config.toml
parallel_block = true
init_std_o = 0.0188
learning_rate = 0.00586
lr_mult_o = 1.61
schedule = "wsd"
decay_fraction = 0.873
final_lr_fraction = 0.0
max_seq_len = 1024
MLP neurons of a small language model. Each row is named by its layer, matrix (up: input weights) and neuron, and shows model dimensions 32-159. Each number is 500 + 50 x the weight over its row's rms, rounded and kept within 0 to 999. Numbers have three digits each.
After each neuron's rows, "fires on" lists the tokens most often at its 100 highest values on Wikipedia text that the model never trained on.

L7.up229:500573548507477442473378553451466508496501512501423501468514397453468518506598435573546499516549498427465496371517457459515521430538512470476441528490491481476465492592484615613459589511475509432512532568585511420498532496473490472469486564574471471478480580485446569463467404507464552499538528562454525472454501513525448429506484465451497544448441532484516565553500487468460488482501
fires on: "or", " O", "u", "O", "i", " I"

L3.up376:419528481470560478487552486503531514479533441502453492401477520552501488522540452531522507452531478490403555486412449483508462595482362475510469583431488429457471488424455502480453519408568536568556462486617456589536643523532522508556485534626500505458521410534537451503510500584448535520574371493531510547513555460449535481511516466520478513556499507514576485466513516509533610571370
fires on: "201", "ff", " ind", "ett", "per"

L6.up223:387570432525454437539483508490536500528582480517431548522459432393587425491528485547464574562535498537479510510498424512475493533540441551491500469386438537501464459398554526592553493484459434500526426450477494524461463488483585487470459448524531559543486471477366563525507560365452499578545446482478435479563532569643474400496512568534486429459427561473485430538511552536513449492459
fires on: "er", "her", " player", "ar", " play"

L3.up196:417508600448537509485491482463462468507550549510558547395556495578518393541514537496601527603389528510511567509510575410405536512535554518488560486483549449546470508585466462482513504543515540511473440457441432369555518534428516507524546517443489520510436482422426584526503511508515423596547502487469532533521499502501437463454491551552440478526460419553449525505482561558477518593439
fires on: "ov", "ir", "ev", "ever"

L6.up12:458481497560479476592496475443526458553499501499492462472392507468446500510574538528499476424508421493474575486527422468492558435502312568486440515473494603458481525395455481517488535513529517504488533580531476371572499523474491449539407522548517468528479492514435588468448539406539495433514439519541569527511530549576474507490534507460417432453586511428508474481596579499541566567524
fires on: "ur", "u", " ret", "al", "sh", "ill"

L7.up6:590387546574462529485525453483478543549495529547515513546480551570592486478508497450540541492543510543540451416460469493589461521545487488536574504490426524541377550498465526483454500501585500474534433503588480520509530593499443462535565560512498537477561493456567419547424543556436472451471410547423448479604402485452484409516492449509438469465482455499567606453457541478584469557417
fires on: ".", "un", "–", "ar", "oy", "um"

L6.up280:546435624537424463435446504560479454462467525489428500387566534542529499487555439448542524508452485506509529436430491486551478486531503533445472414541546481534409513528484476349514451442514517548525430420594458390519462479414515521597538551494509504500448526520463494520550496497547459579511527510496495423567536551452589436457476562478490528488509568478525466507523595506427592508527
fires on: "erv", "ant", "i", "st", " serv", "ff"

L3.up40:431554479426516580412492529392513415545502527422531599434604473391478420464486471570562518555457472445519496541523482523585520544507515422407520561509500531449604530538553494461494452523498479614444347499478517452506533490575568477409551526482480504533535472393530442541466505487536496504550457535531443556516541516513494521410520563523506417448483525471516452496450511561524482540397
fires on: " e", "G", "e", "g", " g"